MLP neurons of a small language model. Each row is named by its layer, matrix (gate and up: input weights) and neuron, and shows model dimensions 176-431. Each number is 128 + 24 x the weight over its row's rms, rounded and kept within 0 to 255. Numbers have three digits each. A neuron's up and down rows have the sign that makes its largest values positive.
Before each neuron's rows, "fires on" lists the tokens most often at its 100 highest values on Wikipedia text that the model never trained on.

fires on: " |", " in", " (", "6"
L2.gate113:130127126103109137150127133150108151118130107148129141109119149164173146100117124105132145134145143072154177155175130117122131135147108150125148180107121114140163142074143101087180144102107125079154118115123140135137159099180126146137122152121082110122126158143136148139143104144132126101181108148083125133121138117095108146091159187130145120120109111105162111135114142148149106116151121160089121111115136115113146126134126120143160106126146147072145120121083139104181159124116161157046116165136176076170150149159066167119114134124128133167136140144163124102148153122126140124144093136140103093132134141146114133120136092097125123139142120067181097155138088132144092130106134120120138121090132101153147158132133140103128146119086090140119114135113080119075147148106115
L2.up113:115096118181129175118150122095094130130082125107128133127187144158151164096112183122109138141127153070169082138164131140175112136137107115138098146091089098118152165120119151130142149115114105106125107126112124119148130154131140146121102122146112117155119164135138124158171106117141150091172116114128118140108146096113121085119130166127113124115097116132120110158119127104111162120080175132092139126122175099069132145087118114153124120135170135100162136143085137087153122183140165138102109155128136132121102149141160121098093145122113118160123155126167148094115165179136102159094138127131062076177099149140108129172130129135142169134127157111132100146106104085142146123167123096120163138104131123139127127163108124105111113100124092146127163136135151125124134123144156

fires on: " and", "ol", "is,", "B", " &", " prototype"
L2.gate1062:150115113114167115127152159125161126153134174166129125131071088137133138115113131102116144173137127102126133136127129110150091115135115148162138109114095147165154102117161155085099133113139130117154120138138114113170061149121158130104133124152139131071108126089105122153115151118122127116096145124133128173114125125106122133154168155105116170115111152127089113139151134157154137121120129141153171138135132112113091174113150106101131126123128112149126120145133102132097104126117114124102123089085125132122170152136140132185131131085140132117113096158136153125097113155142140139106167105133137132160113133162148161127124114120096171135159101152133160116102101132099127138104101137130108103169156111102111134122100168113111129147188142113148145116108123121143120178164140
L2.up1062:119182132141129130158117127134145123114091132141134075113150092071104130141117130187139145124141094112118115070170101114138110104090086131122118115149138100128110155097124148104054094154139146116160106164123117116113137124086144112102166098126137106133106153135127125151097109119125089102104139099130162101082128108134116125122099141130115130129137143115100127103119098120169144180115169125159140140135110113135126121096113149117163116061142129121130130109126139122130134118109091106124113107109095117087087158163069125123132144110157123122111162103130152134142110160142135105132147136103120113138117114140155101143121122135101096139128114144071152125145116154081161087137153110130121121167130080114201114114094139142142098106156134121127149114109115124089104169105139

fires on: " and", "i,", ","
L5.gate626:165133110116143128155168151137086116133135146140151100134098158126133142111114105129122141147151112165091132125125115163118108150142144199142103114116068167137130122132119143095102104110131139118127144119127157101140110110127137165139144128116114102123182166184111087141132091140139135142169164088084114143108127091129137125099139158162124131156151178123128115125117122111156119113104120117091096111113177116088111108094129125180131143165163130120094143109126113151098115136130160124117100169116159123110123110134154123123165161142117130124116109130129146112118146157102157086129138173106131160167145139160091122113131116105137110146238138147138092099149101107081110138106184147127126145102119071111183107124098144104161108154153101138128124132153116087109152163136137
L5.up626:105079119154079109133084142094081147137152130164095128160118120132094100130123107122134124125137111154106134139132151101156138147108127102128133156122136096178123161129125130074126100125132139145133121121126105136143144138128144105108116136098109112143046127170113127133097129090114097130145122164142140136134161142161141118137137163133157144101137142105149121107142081129148088138128103142156103099109131113158129104116087152112126147119141144142094125155117118132114158150154132095160071097151089136149154091156158098149145160135153139138098151117160144140149086134158092104190125161125128135116108130133154122128100146108110110139104083145121065095119145132152135138145154129156114148130163137085124173128175093138151080107142098109115093090091139135125106155125076

fires on: " |", " and", " to", "ed,", "ing", " than"
L2.gate334:119131195104136148151108130165091117136122141158153111074146104161080162119134159113118105102099149099119140122132084120154102111105092156170141139140106089152114111139129183152153138133104149116147140155105149174137122115106191112108136160136107101153120150156134206136126091076132095120143127150108063164094135125142140120113138151103069146106128122116147124084127164120142122180091124140103096126116140118115154096118154088084098158139102104165114125149110111085142136175137126096124133116121137093128126089163171146148134103171143125136126138138146118088117112105158142135145126150172125149157121110153110118147139161111149119118146165147100157124123107097141181150113112144139154089146148161128143076097126163105148150107118139136101115136122136124103138136117116
L2.up334:152139124141136135080126157112146135094132158122121079098149090124123143182173130128136157140146133160152086101157116120123157131151135160157107150126155142100173181139161161107147140159144173114147113119104164137094156122124156140104090082088114095099102113193135122114138125088167116149094102066099162130151114096124115140146107127128124133135143171166131079085114148157147154153167107143153082141106131105130128104088114097105138103110140115186144132126105101124106083111099180112125134149144121135166162138108142153136166142131165096171094137122135108120147103153116120119139114114131158126147125113127141108096108121095115115156121139127138142116096149100088101100122127171090107141157104146129155135094128135130149130109134130116096122124095144143068115090097129

fires on: " an", " its"
L2.gate1185:111103094120111139137104145108116135099095157107153144168153168112114114125131133153158084118089078102200120160123089156101127100114175124121132155147117086178121097138151151116156149132164128101105088108143139123145115101160139098090079127129146144144116135066101119095100160102107124100113156155153148116114144135137099132088204131071145128141154148138095179161125139110115091107136116102170157110136105138116171106138166157124098120122140076134129145121154131164114133128117150144160171115126133135148102145102126102094159099100157138138154119097113125099121161141085113071082113079129148117122144142145159147163141175135160139137135139155090144113159172134102110145136130120141147097094138096148198118100124098127125093135170140133170107137115109135147087125152137
L2.up1185:114117089100102121126145113130096087120136104141182141143152133146167142174152127127096137067153146087102123177157116145124145124116121121149139121125108161142101164117151129097117115126129140107107104185133126128148127118082136141136096136146119139144095164088171116131178134093115126156142119106101134164113171146154131174137177129147103099109151136154201093111139108089124110136115126155138100149118140117057128126121146094147129135118184139153168114142131103109136113172124167088120077082130108137142101127175140143194133118205101136135117137130117112141150100134133162065102134108141138144131128162111126151092151167150138087163131106120152115095092155111138136115120111082157120122138155119172177122102162093102153118112144103143152107130091127160129130100125135

fires on: " and", ",", "s,"
L5.gate957:146122104121134103135175113114137114142125112110106121082160128147116145148132109142118144178137133148113102129144162128068109137139133125117133127122157138130148165100141120105133128117137142115145154128123129111146162122151107107158130087123125132143144082136162105127142124128150113115106142105099092124109106136121168163175151156103091131145109159089159113127080137145109130140133103161127133128096184131126090155122137129176140148135126066153096114088147102109108137140116178093094148092137116154113086096135131156180147131140131117110064139169126163120155128156167144101146149106083118178134131110145089140104122099164107097146176127133133113130150130101154136120113121132150126134095087084129170077128142144103150126123176103135127181191151167078122085164121109
L5.up957:181161147142143144163119096098141107089125115085142172140175157121108141149100139102154105110155145119140094123109122151124163104132112138139145114167133152125132171107095159121051135122157108124154170130161157097149121133104112169176152109095122094092132079136159147123147148094108143124079115146128151129112164146140119142139095120138120103129099133132134087126095100173108162105124153127118151147143124144143139157129138127124149116122145185156125130137070098128187142111097119133095084106130146105138136147150138139127122138151135105181121114132113097129143143104140069159108160160146131116150090141142137136131117144076111162129100101119121145150116144125102142135117095124146105112122136131120119153138100111131158185094127101131126125131139136116105132099139103

fires on: " m", "-", " M", "M", "/"
L5.gate930:173140154141136130129127139138134123096104105132110110130149185097157083125097092119084134158099083144125144123131097148121088107124131123141087179088084115108104157128083119132113115122145108150091145135149151137171133120094141150102171146101114089088163120141132147124144092134138135129142122143136121138126096121141119098127135091116114117125129127145119140107137135090131151141106096141147109137111116156096083127147118108128108148114157137165123119099145133108134177084109131116123119137133131160132122173135125129122131163111118107114134133147164104127165129113117119143093158120142167131138124151117168135156135087145052103136090086089106140123161119127090154101139071094134122160159162124126132163125146147140094138127093111104117125126106129122112107149156131
L5.up930:178127142045131135109182109099106163117120144157158132152104122132107138118198161133121171139127060129103148126133137121137119139154141171161119163114111150144139094151129139125119100111103120111106169157134122099166098126141136114087131131118105144123121116135102156059153096115153138151114151142088157129098119101111126119133160108121113138103165157157119150136162119109132169158196140150117127143163160108139097143096166112137092143094149118128182142120111127162103181111080100127111134102110139132128098122106154123120120129108129129109135098163189164148149155141111111099143134157148170104126154132160135125140147105142101136108110130141109106109149134111097143142126131111124151099132179131163146123139108165103101092161131165119159148151139090122112105112133098

fires on: " as", " on", " with", " to", " in"
L5.gate112:134153104085164097077103152140158145089160102143120153113054082144127091149122106109121115179173085104133150105128143153108120174125161131121136102111133110143133080173185096148105113135118100118123106107112136115116155097113117111108132083108140146146153142157119130163134095155120144155141119151135158110144080102118147160147140139121130124117120108179181106109101156148193133175121128094138121124127160127110091145131142132098118133167128103122136107098116143126077151129159141076159138096136109131143142105114158149100106156133141116124140099104119090111115130125184126078161085119121147181151097118108138101144111108122154139105116131126107147144167165156125156109107099125090131112131151141092136152103140109130099126126115128164112130174109142106099138127136140
L5.up112:135091134168145108123093207123113134120154120162114120129141111092114144106114091124126084109132142126137142102128143137124113131145136105159113124081153135146155150113098135143146093103127169134124141134083160144132108119130140155141143111119137156083118114103127143159137137086146122133114132112194105084087080109130140151127171134098095183127146142136135161158131139168105161108123169133115077126136109114135100135125135121098120159138106085124132098119071111166128155161131103121102172090146131146118164146130130136172145137133165160126113135118126136129144163129105157118121135133154118106116154114153135136160104103114145158111099144107130121138087131121148077082106116115091117110152136132118128141169132134127140085113155109131174149119135083096097101157133167

fires on: " than", "-c", "w", " beyond", ",", "-f"
L2.gate573:171201108148110117109093130094149091141122117122135116143151119123144089145123119088076100144141106117100158159097132147122106129105141152145097164139102104154118096144123106138111126116112181106166156150143163102113141129119160119107115111123151110140138140167092126137096110120116120148182131152102130127117140098128130127105116147161120110103142160111159134140142139151133141127154084182138121096151121141119099129160124113112108116137117148127142071142175086146160120131130089116137093122114170114136157119124112139153132135140101144144114135143149136118153109162109108062123179122134111141122117108166128114122095156092095068128101147137169131083108097122108109124103110122123079112116100114120072126161111163165099098121148124111137087059115130100124160093143113
L2.up573:151173123140098118126079116101101121122094137129092126114097112123106116152099113096124130164146145119100162131103123139135145154112139170143124101116102116151117138117115147136106106111112112126146135159139123103096139128132165135106128144131140046147123109108151151123134128103088154089180101146161131172138136065156151184100133139101107193106079161100118144135104170165149153185111119163093158171134168130132101141143139105119068136141072149166146088166158085062118131172131094122172111146125147111115165171172146103148139119123113128141143135109125147139156090163127120110143148143117112117092141142174120122108124151122130124124140161112159123140131143131092167129149133143099117146104090120144142133164105134145149131123151143137149135110107110113116128097139063

fires on: " Party", " Gang", " region", " Society", " Inc"
L2.gate1259:083157116125167120118114151173134188098135103125112099087136140132109131152153084166125112098140128099149102103161157131149088118126121121136103160163119122127117144142129108136104138093135185119138152162136102148152140108143098161128141099152148143133122130151088127131091117090094192144077171153129152123141127109114138109124102152124120095102123128120134108108142123153132136086137115133158141161109124138143136190155100133088139138124097103091142129122202152143139146120127122096114122128125154123115100136101130124148157100139136129126161102172107123088145125115157116142122101107143130150120115123104143057144107105151107076153116123114168129132154124112109097132089161086130130107090132150117102138083143089166096137153102141141109116131193101105144170109122115
L2.up1259:109125149126141114086137118184136122150146133162151149136121127134084144112130093156115083100099131151124105151175164138153132112152155155181128113142136144126145141171110135079090131069146156107165125135132113137128064124142136145124149111105141107113112120168119119114146092127097145138090173146149108150142163099102120099131105151144124105118102089145120109122141129176101117093128137155159135156115128093123136143097108159152181116150115114064191146163145157143099155127154141155100123133120146128118114140140088093123139050093120148145133090119137108134125127077121086167119187116137102090159174142091125105140107112130089141151144118117140114099125098101117135124120123120099172125065147114097085138119147123145148080060062140138162134089161122119111135149148124

fires on: "5", " 5", "o", "9", "3", "es"
L2.gate863:109109112143108132155112158139091138134097156112112093117132096154099153130114161108115102109122140170145116131098152139139081134128122136150112135131131176147150103134123154133160130151122110172085130143156119103126131136134097103139092132150117103192089116097113100103102138124129117115157084145127080140125157092135133138124124137133145125114127158114107093068115100154120146153137123110102135133143183123138157123104175096130124090146097069094157113144123138139112151103161128140131152130118160093166140136080115165141107125129151118113167113140120127089105135175118139097138146108091130130138116145135126144166158128127141108135147166099122146180141123137133113090158163124088169095127112145129137158130143157095129160146083126166110136122079092105141168145112158
L2.up863:117145090136110137164117134170078128082102082163145126104101141136127133124111159155113120138139139138132157113106129150151143167110102115133137099109136093154163147121131121131146117092127133118139132151064097135172133102099120153110097085116145136072167144163090136145110119108153147127139120127114136166116130119109085128099131103159164111096134081117110158107139129124127137111134167118145081065135097114137113084106171127121119141101154142114156100093132166163144117117113106122117121112127131126118142152145140085101137168079105145206078094122136132118136110133107104125153122123132154144132090118104094112127131108119134126161115100131107182140139092094120132087132143154125131163095101141115177129143193117126142117134142143167119111117141106119062150079134152

fires on: ":", " by:", "er:", " by", " Total:", " Director:"
L5.gate155:140120147143143126151160165107136127154084140129123171104166126100116126172121115132153158125169127161170124107107127153091107132146108099106119084099119130123084142114131117146134168136130154114126119115163098140115120166132096148142103096148188104129176127115106122115130140090143120095116083142161111113140089146150142136142106103123103120106142130141148122114102176159119131138145160131163144094134126116156124143113097125127111145123146154140136132078137167157174155113144111129169123114159108125138127119151109116083164114108144172112121144134087145111099130132196107116124139103134140131101136091129174132143091115126115115103109079140175128125106129109154111122144138088177107122139099138146079114158173075155105106164063133121098095103149105162175117121122110
L5.up155:145118156135151131099077123130150079153137132130115184146145138133083113176161107124111163177128133114103115115158189121093124132141151132156119163141094108123139161113085126100098165144141124126144105170172104096131127156106186104118107156122176155140130099092168153111113062092130118060082132152066117087152128101135148148133099127123086100146140118130131114147137147099095131136117188152105131122129125152139139134104131135164115125130136114149129127132105110124169117103182128106139134083139122133104127127092148113166116138138131130144102132101132164110130106159142124090130137155136122148128113116132153084079142132152089114153105136161128158104132090101126137089125137110146171145126156092164112147100161110076122090181127108113118094155130150128132124140151088

fires on: " same", " player", "a", " 2015,", "ely,", " 2023,"
L2.gate622:129172133133127153120119120156140098182141114173165068162114143130094131104113138146141138088150125075087087100152132137138124130090143119182112109093132128082130094128129134161132120103161109127130105137172106148146084109113163117136116142125125113128103129214098147161144127138121115131104140161189112134157116139151134097139157114122106135105167096131148141110100145117148114111142124127149130195138122113121170161139104140130098080131080100135123129143118092153138138112146124117101109100082147169081117128117087130118122104106155129097104109173105164146076093115126169163114134126144106132111114099161150099079106139116137123156097149096122101127123117132072136125161167134135076117108114083121158140124152174123117123134104139149102149131145117118121124107132151
L2.up622:119149096132135167085100122107126120129175114105108129124108151138140140143142140109124138133110065172122068131072127094130139101126136098123125093136160093093091126092138108141123091128078136096131107124129156109129121130120173112169129121154078100135087110106082126122116097154085108138160132183181147148169131096116103143143135128144102106118120106166086069127119144090151147139120083107083157120118074137109190111084134122112134123153086151115114120162163120136116087128138147144103143109114124120108157095128127142147119097128188156151131177111089105136122122143120107112066134133108149128127121104103149145108139103130117170143130134101116106120134153139136124128122114109125155155127104136148124147128150132110098180098160146151118113152113128164162143127136111

fires on: ":", ";"
L2.gate1191:137149159139145111128102116133199130145093135153099090142152165131170130111108123096146151132116119120137174129109138139075126116102128103140154122174102135132126152144084128057161136158140165106127108148136102145178114115118159106135144105135126112156112084123145126150108087154143138078149088125106102143122134149155131098117098136154115170079093145113152143121105134093117123133150157165131118118111101138131157128078120112100092159097139121146089130100138131159164150148135166161134179137113122139142151146130111120126112092129103151153123139132159110147154149155105098099082129129124183175131122151114133118165115145143130096154151116120153151154172117118143118123153139117119135087126119113181111125127127133108131104200129096077116090123121097148146126141152098
L2.up1191:123155114120088144101120123122164127109122093144107123126143128041095114111152109148116137170162141145116114180136123155166128143143107136163108127110123132086130146102171126122119110125142086130124147134125096113132144130126124091102154075109129134135128106156136122093149095099137070137111104128076122121121092104122147149153074121169141100165153106139110129113095126162096114134132130121093113118129130164121102161140105134120106141120139135103109110088104193117103138088119089143122147132108135142148173121129161104155128134112099171122100122158159121105088097113162121142135157099117156118113158156133153101095140122139093126158085098092125107168141144169126130120169119094147152144142120149142152149137184124132119125111070132132150138151086155167127170145095139

fires on: " began", " started", " of", " continued", " begins", " continue"
L5.gate937:109130108116128138124134105178138140147115107120117136085109167112139083109151124118147109168124129122149151131152123115071134148105094108137069119117153136100121128135093147089139120092135144133132173139157139108154126169133104130121182075130072128117151139127114128086159069161111094139131111127140138097168127155132176151137130169126112114124136140117148147139141081149131112140097109139177115142150103138130124121080148152139161163147112146124127118123129122129167115110114142148095097151132115132166120102114107135168118175132141085148149143076139109127107150126106151161161116138108114095060109150075096128136138111112121150123124136108140136122162124094122145104135165118173089110138153129169074168092143119137145106112147167135130130143135127149118121155129123
L5.up937:143173120173135130148139148121147147130125110111137173099152139136121087135118125144101124116138120162114101133112105166135138083132129107120118125085168119117088085077131168117119103073165154131160155125099134135097140092163100082141139113098124152164143173099123119118122114143094106128090113142118140138112130147147161116123099136106078096114114128156110104133161115135174089149139117151208126115146094128139135101139163151131136129105080162116195091095110115115147127148111107095110115158135147150138108146114147132136172085150114147165104149115117133133116154104079128127131109145116112151100084122107125130122165137123137132106103124143114155102137114106146096128106148066168078134105137137123142202107140118133113184096132093142099098165123128127133113104128144

fires on: " United", " ", " in", "18", "8", " became"
L2.gate960:102151148128110109137137143169110130142107131100141127106101123159169129156084128137141127089127133099133141110131126148137107127130127154125158118152108136139148101106146152164080131137111069154102102154160094160101144104127120085137121098159126125169146145080156073114158152108110121141183134158126152145125149139134098117101142125145121121122150117138161113099103166159093129185110144111121113143108135129169163129157105132148126110151091118168136129166120128141122092173152165085160128091109092164138106081180131168135103125177057119126129115137157154097112154104152124138103090149098141151145149116102140141115103171112134126156166092130168144137159124077147122124104135122080163141096087140150118128128127140106147140101106148105066125127102119102106106138123121
L2.up960:147171147106147144138126118150143143073069123153140124176137143141137140124132141072175095129130109148121131093132124169143123140121119166139100124085104061137118137155131150100105150072122125104135168123116137169160164138125154124108151118142130087091131137161112138111103132148131109148139132129115095143121119118123116100087123138182100084149170137170137190152124100131117135112135136130108094134112116142119129125132140142148100084139117116161106132130119137154147142103144144164165145137147130143139122165143095083108116111128163148129149148101127117109139156142123136092138121146116162134134121128112122102139150148123121085125102152125167135143132109082070077113122155130116130148120115123151105138131136181143132111133114070112166151144135135098132154157146092

fires on: " 6", " 5", "3", " 4", "er,"
L2.gate1013:111113139158107125118133116126112181151096093138114121138127104122094147130131121127123131100166149085139174140148125147147091112147125119135135105138140108131146139132145139128150139152104124153113115084117137107159120098163134151131092147173086100149136123148131119160148110128121088132113169118108139125164140086084131138132148119119160140113138154129144113109115104131122181097140150123121146127124158109136157204106116116099135128133148133112192140128114095125093147134164131107115141120062111119140131150159140108122136117085102114142159152139113162130119131117150136099105148117142120144162119100151140107137116135111114121163136148190115105135155138138124117121118131126126166106120103127080141133121101131123157163116132134194092158122172133171128127126142166
L2.up1013:113132136103180058097154105151145107130145137118105154152095102119142139148119132125112102127156149139127131112139127143114150119142096131152116116116165091096152135106124124155121118180088128080103125142119120134162124107132093143157117098121199090128144152109166135168134110165133105122083164111159091121121116094066104084140132155172130084113110130123113153115147081124115126127105155140149133150111113104162113132160119119128107081145123127147122100122083122104080130081128150078081083110159107100086138140106129146108129128116129130092115125166103120111167118144136092124136086162145113117124141166126157142122159147130120112142139146134123135114134125132159125122118137169080127100103128107135148117155134121130137164118127121121131117143143092147119127133125164

fires on: " than", " because", " meaning", " outside"
L2.gate236:171150098130099105137133124132167088134121130122136147140163139148134141183155092111062173184131094158093102091121139123075148127100160123154099147122123118139134112135110141122131112136114124139128105167127112130116106170130131107127111114166110084092117127125146101142127121071133145129113130129113124134095163138171089135132115128111147149126108157094091137109141119172174134138126143118142109091173149153121130159125143122123108158130124044108119135121179088153119101115142143159113140159147128135139145112097100112143121148105112119136155066137144086108151140159142115070124171113097127089108167115128136130155123115119141155114137164124087157151138125129145142146147132112171114129142093098132162139112149074133126152143123145131171120112142096066118084154117152
L2.up236:119104148122086136208153145138106114116106135129113156122131151118130111122097129165118138097110138108123144102123150104122109147100117096144110183112141088095121104118089122119158136106110132167150095103130123098101113159145158140138101131125103135137168137128136128098119112096183082131084137175151092180085084127115121113176109124155123124132106127145131147149132137143101065135109118168118095101123102142122117111095172121097137122100160157132133100149159167127134149124139105118108155155139141146095169143160136138106153155129086118158074124133122161121125120143137142127121128121137041119111103095103159111079133188116098106134160141113162119150128131136128140134129128144147096132094147104160093130123096123145113099129146138120092140151115091103156138096132152

fires on: " an", " An", " It", " Da"
L2.gate1060:123100117152128106143133127120162120131119151122146114119138180147135101146124144110196086131140122112149148122098134144106086173128115160112166175110093137082116125135160109161099096124122110133093090121103119138143119082143184107085109090121094141130142107147135101123144131110092147150133147140160155127112208095097120118070148176150115136113169146168116081133138108108099145128152114124108134108116108163141160130131157136109124076120132102115100116144177146153125133145155141149132147128131076128123149122113107142118128142158122115150126099148137172141114113116133131164114111091136153131135130134128120164116129153097122163128146158104151100119127137111104120137125116135119166054097101089130173145064114109114113139177144189097106158076102137105168131151094137
L2.up1060:082114127192122147155075152122107123122152070111115110153132136101108142116114148124118135153119140131145138120118075170126144148119125096155153171148117148121121065125116150108155164129133149165085142126121124122135116139137138093127139139161129120115168128116102104165097127103133135134187125142159113150145108149172098108139105092098129138106144109182125129148120141143121101163143130148124121132113098137059122117129167115137163129087161145118108113134158139108153144111090185112126174163124127131140116113109122131104143141125169149172088134106136155129120103140133148098130110126092132145094134100074080165136157091122149150143122105096126101087142121072105124137141169094156106097182147086100134098136133114074130139121134155182128111134094110117103122138172133

fires on: " and", "e."
L2.gate59:105138181103140157133150102177122121170090184139152111159135109154113149119181120147147123087142122140099128130138147105150108181140119155196166120135104132120146128132120156097120105109118155108157187134137196138147114150099100127131109125133081152113115137168122126125129165115136098107099166171133123120149123067129131100100144113105134129117092160083127166120105127124160138107143104101121157132159151160110126140137127128185136131147090090121155145145113103152158102112151087114105130108112134127109169126135144111156110113126099122163148115128161155177081141137131113127136151161136152090132158147117116162109125142115156099117137110138065092135129107131118152127102151130127131104071134150130144092112093154122166128119101125159102121136110149088093164132141174
L2.up59:111168163116117071135133137105122129170116112129143076065183127155107114134121150151127097094131123119133108139137133084102185133075123132110136143140124145130133133157126106121188116114128164138124119134115134147087099168129105164135111176139123111133135181101121106130144134102122150106157086103179106112135133137116150148099109140109119186115104143102161121111112146163110162100137129149137106151163118131136105155113176118176151169130098098130147119128075126153112107125134128080132112110143160081108124136142132118148102077131127139148129128126114158088128136158143150175136144112141191136143111118111159149125106083089077131162089075119093113129117129098154081110141151087164128099118130144130165122109158104112130098129129103100109122152063113159145151128165142

fires on: " (", "-"
L5.gate39:094092164122174110159161178157058103100133150110115121137117111126135126115113125140124108128122130100183154122111125162129173130074126110111107137095122123105115138150087123099107120110107130092132102132127096122089086117137108104134169120153143089137147121110145144127157102138107133113142123128154110165115117125138118141128137128139121118152121136166167124166145137112122130126123132141134101099111144170099146151137108104099103125102167128129127183106134164151102162116119100153123148151186099144098131116132158144124118128132116119073099154126163122117152141172133137121155132145106136118125066104127137140128128147128100087110115124148148123111108129117138110102138154059122155128138108119167164085124129137114088142122117158136158146160123184058135141157133083
L5.up39:167074141161157185096136104092138098137122148137180128144159195146154132155167109077125137135174134135116138134101162080129134094134135106137105116119088120181165121135121147134128110137143086082132126068175110077135074157135108135131119126141144153121099113116119168121178122100147140137145144155120113127148140082114163075091088094118167141115118160106175103165093129130115146115132141165143109122175141119122153119161161155144132123106146125160150136157132091140150098161103119171103099150115120160146102150123154144150157147114146156131108098116163104139138164143132127129123138151135118098092162182132127156136138112139132155140135135138120141141141125122085142109165163092103154116139146155165117170129084114110101107103149125123156133102116117121151093163180169

fires on: " inter", " Inter", " began", " opened", " Mid", " started"
L2.gate409:139149158134114098150177132114168113111189122105155113086137137130134114159146145144163110141104125140124187110168143076101140151104102139101157103137124112144112154165148117155103126115123118111112127158133130070091138158160125125136110129148114160125122151138146124074126121109108119076102124164157176146146132177167150089101111160153106105144103146126122143144118139141146123117124154111157154123099119151157139140130139074126158106129140121136165121154144112186176151161080145119163095112078113133133100104120101154128157115120108133117129115138148117134120156141092085127156139122165113112106143131116142145119130120136116127129114121123134117138089137138121109128091153154143125124100152095150117127134125108132089128082094129098103083116172133116168108120126122
L2.up409:122110112124151154108105091125066125113114140153107129133140158118099130109161126126190057106156088176091133112113081112112128119105119118157128137072140136071140132140145127120121099119141105104121134132121103117135134142147135076130076116157080140115117140167116133155170097108147106085152144117113104113117114106122142140101121165142130114197106124163125165146129123141090150126163113087102111146110109096123145120109120140107136139123128129165149094137165098147141120127146098136127126113096110143159145115169111129132130137141142121138122162142097115142172135122135167095131126118110116132124093154096126151143113141107115107110129110134096157097132116104146097149133115122154089111084091145157125143123120104126154146119151112091107151135139147112150126104124129

fires on: "_{", "akh", "aga", "ー", " Volleyball"
L2.gate623:111152132115126131143139138111081144118099189114109138115146121149100151088111112128146071089130143095107119127119089161167134082168127128150104088140135119168127145099151186111155143119110119139128135128158183161113070115094139141144103142100135104137113158115135168146133138154118129103134136126115127127168126089140137138087132200108134141118120130100122141129113153135097137116107149072097142124148124088130182131164130137109116136143126139179120164157125111108138129128164107139121176114113125126155152147137136099157119114129113110132136138138112151109104128214162150143147169166157100117138162146193137138116145125119145134149104133155102080103087140167113143121204140162126156149106155121114140105123110155131135126106153115147116147167137121116090116153170117
L2.up623:139125108112113105085104125155162135129145146160096094104132108181152144103129119138171102142131091137105153122108155102120097130124111099125124115107112109109111165124148130131121164081081104118122153156169133104160131134144109117123153130105162115093151114137117130138131109143125142123157106143122129124126153109141174155139165178097128132134167145136079087086152124131131143148102102089109144176108113148082134127138086129129146106139136091099086136145149160118135103166133093127113139171142110163174157115135115089128113133131082148130126128154114093144132139142126121163119124095167143152150132140125159124135138144107079112139125142129154134107130150108093080164129099148133126151104111117134122094123120101154128137143114140176128118118107096115161144132126168

fires on: "-", " school", " |", " ", "r", "istrict"
L5.gate563:129104150109146121106109156132146095105149122122102076141122155091108154098146095117140132136118138157114102147109144127107133128101136084098136097163147161147124097123137153112144086139146095131109159161080158118156103103117130152156153075120144119146132122104139130176147137125128132133094139131096103132147143145129115092146135164142170111126151148146096117109112164140130093114096109119146100158117175157100157129162137114138120118090119151170073124119162161154169168156161158129100096100127091126112181113103183094125103159123130108203142139148141089102129147148154165122078202092107133125134141128174158112135164141136131125114147098123119096120091133062133127134101098106147173112099152127100155157118106127102128115160132130145106129076174119134155162133135064
L5.up563:131112155145148092058126151091119155156131101146147143152119153157135174125139133110147103121107131131160118154104143095121100100107113094134149105132120141131138077119151133118148114144153098180143127158114126104111125140149090166115130170108104102114116129119137156135114140119113134121160111118076131165132141112099135143096119173134136149096149109086125114138110122122102104127149111129145177123136151100119131092109158111148114153091099167161148131159119114129147073135119103135132127154127129135152096110101180102133140139134126140141089170155122133140071137150143118146096170153166118124140134127126140136114104113112142129134160124112120149145130169139138131116100151112107150113145104124146170110087078127119158107102179129077219112130137082147155113126162167

fires on: ":", "er:", "ers:", " by:"
L2.gate96:153156097109154112126118087095146158129153159141096147120141120102127116124119123147102157113144117157113116125152145172114102163106104118130121130160115144137115131101135135151144111140141141130136142109190141141089117156113135116095143121083115137164144109099119089123090173132139101105120067119125164138184121121147151112138093136154147173107138158108170137103101125110137084151146130150172142115150125148142156150159155117142092135130126139142093145124132108070106121110135158138141131156124149147110112101084148133135132074109163129105094136110127167135107131133121139149122118106152180165085139156155143135125106105134145122142093102108155138131085139118191150113167143155123120161137065148165122124144151138174121090139119157162131076112127078165141128127121165
L2.up96:164126138104089141099145117154162123106134099165147104143128150120126100134131105110158137127146147098139098129121060116098156105118123152113111151101105127131085141112094096099132151125131152152178112145109090120128101099165119135125079089153111151122140097142165149116161103109126118100128124090125110125132099123142131142107104119130094119124122094163087114133105127117117161118137126124131148141108120127153109123109126132126111150121137111140090151126092133155152170102097159117125135105108140138159167170138133099114148174091121155178159137149137100120148169146108096107126107155097127145114092089135106133157157126119149149156118138136094138087111165102150079095133091104164127125158118110141086068149170121125107181144141093088149133133125162158096129112132133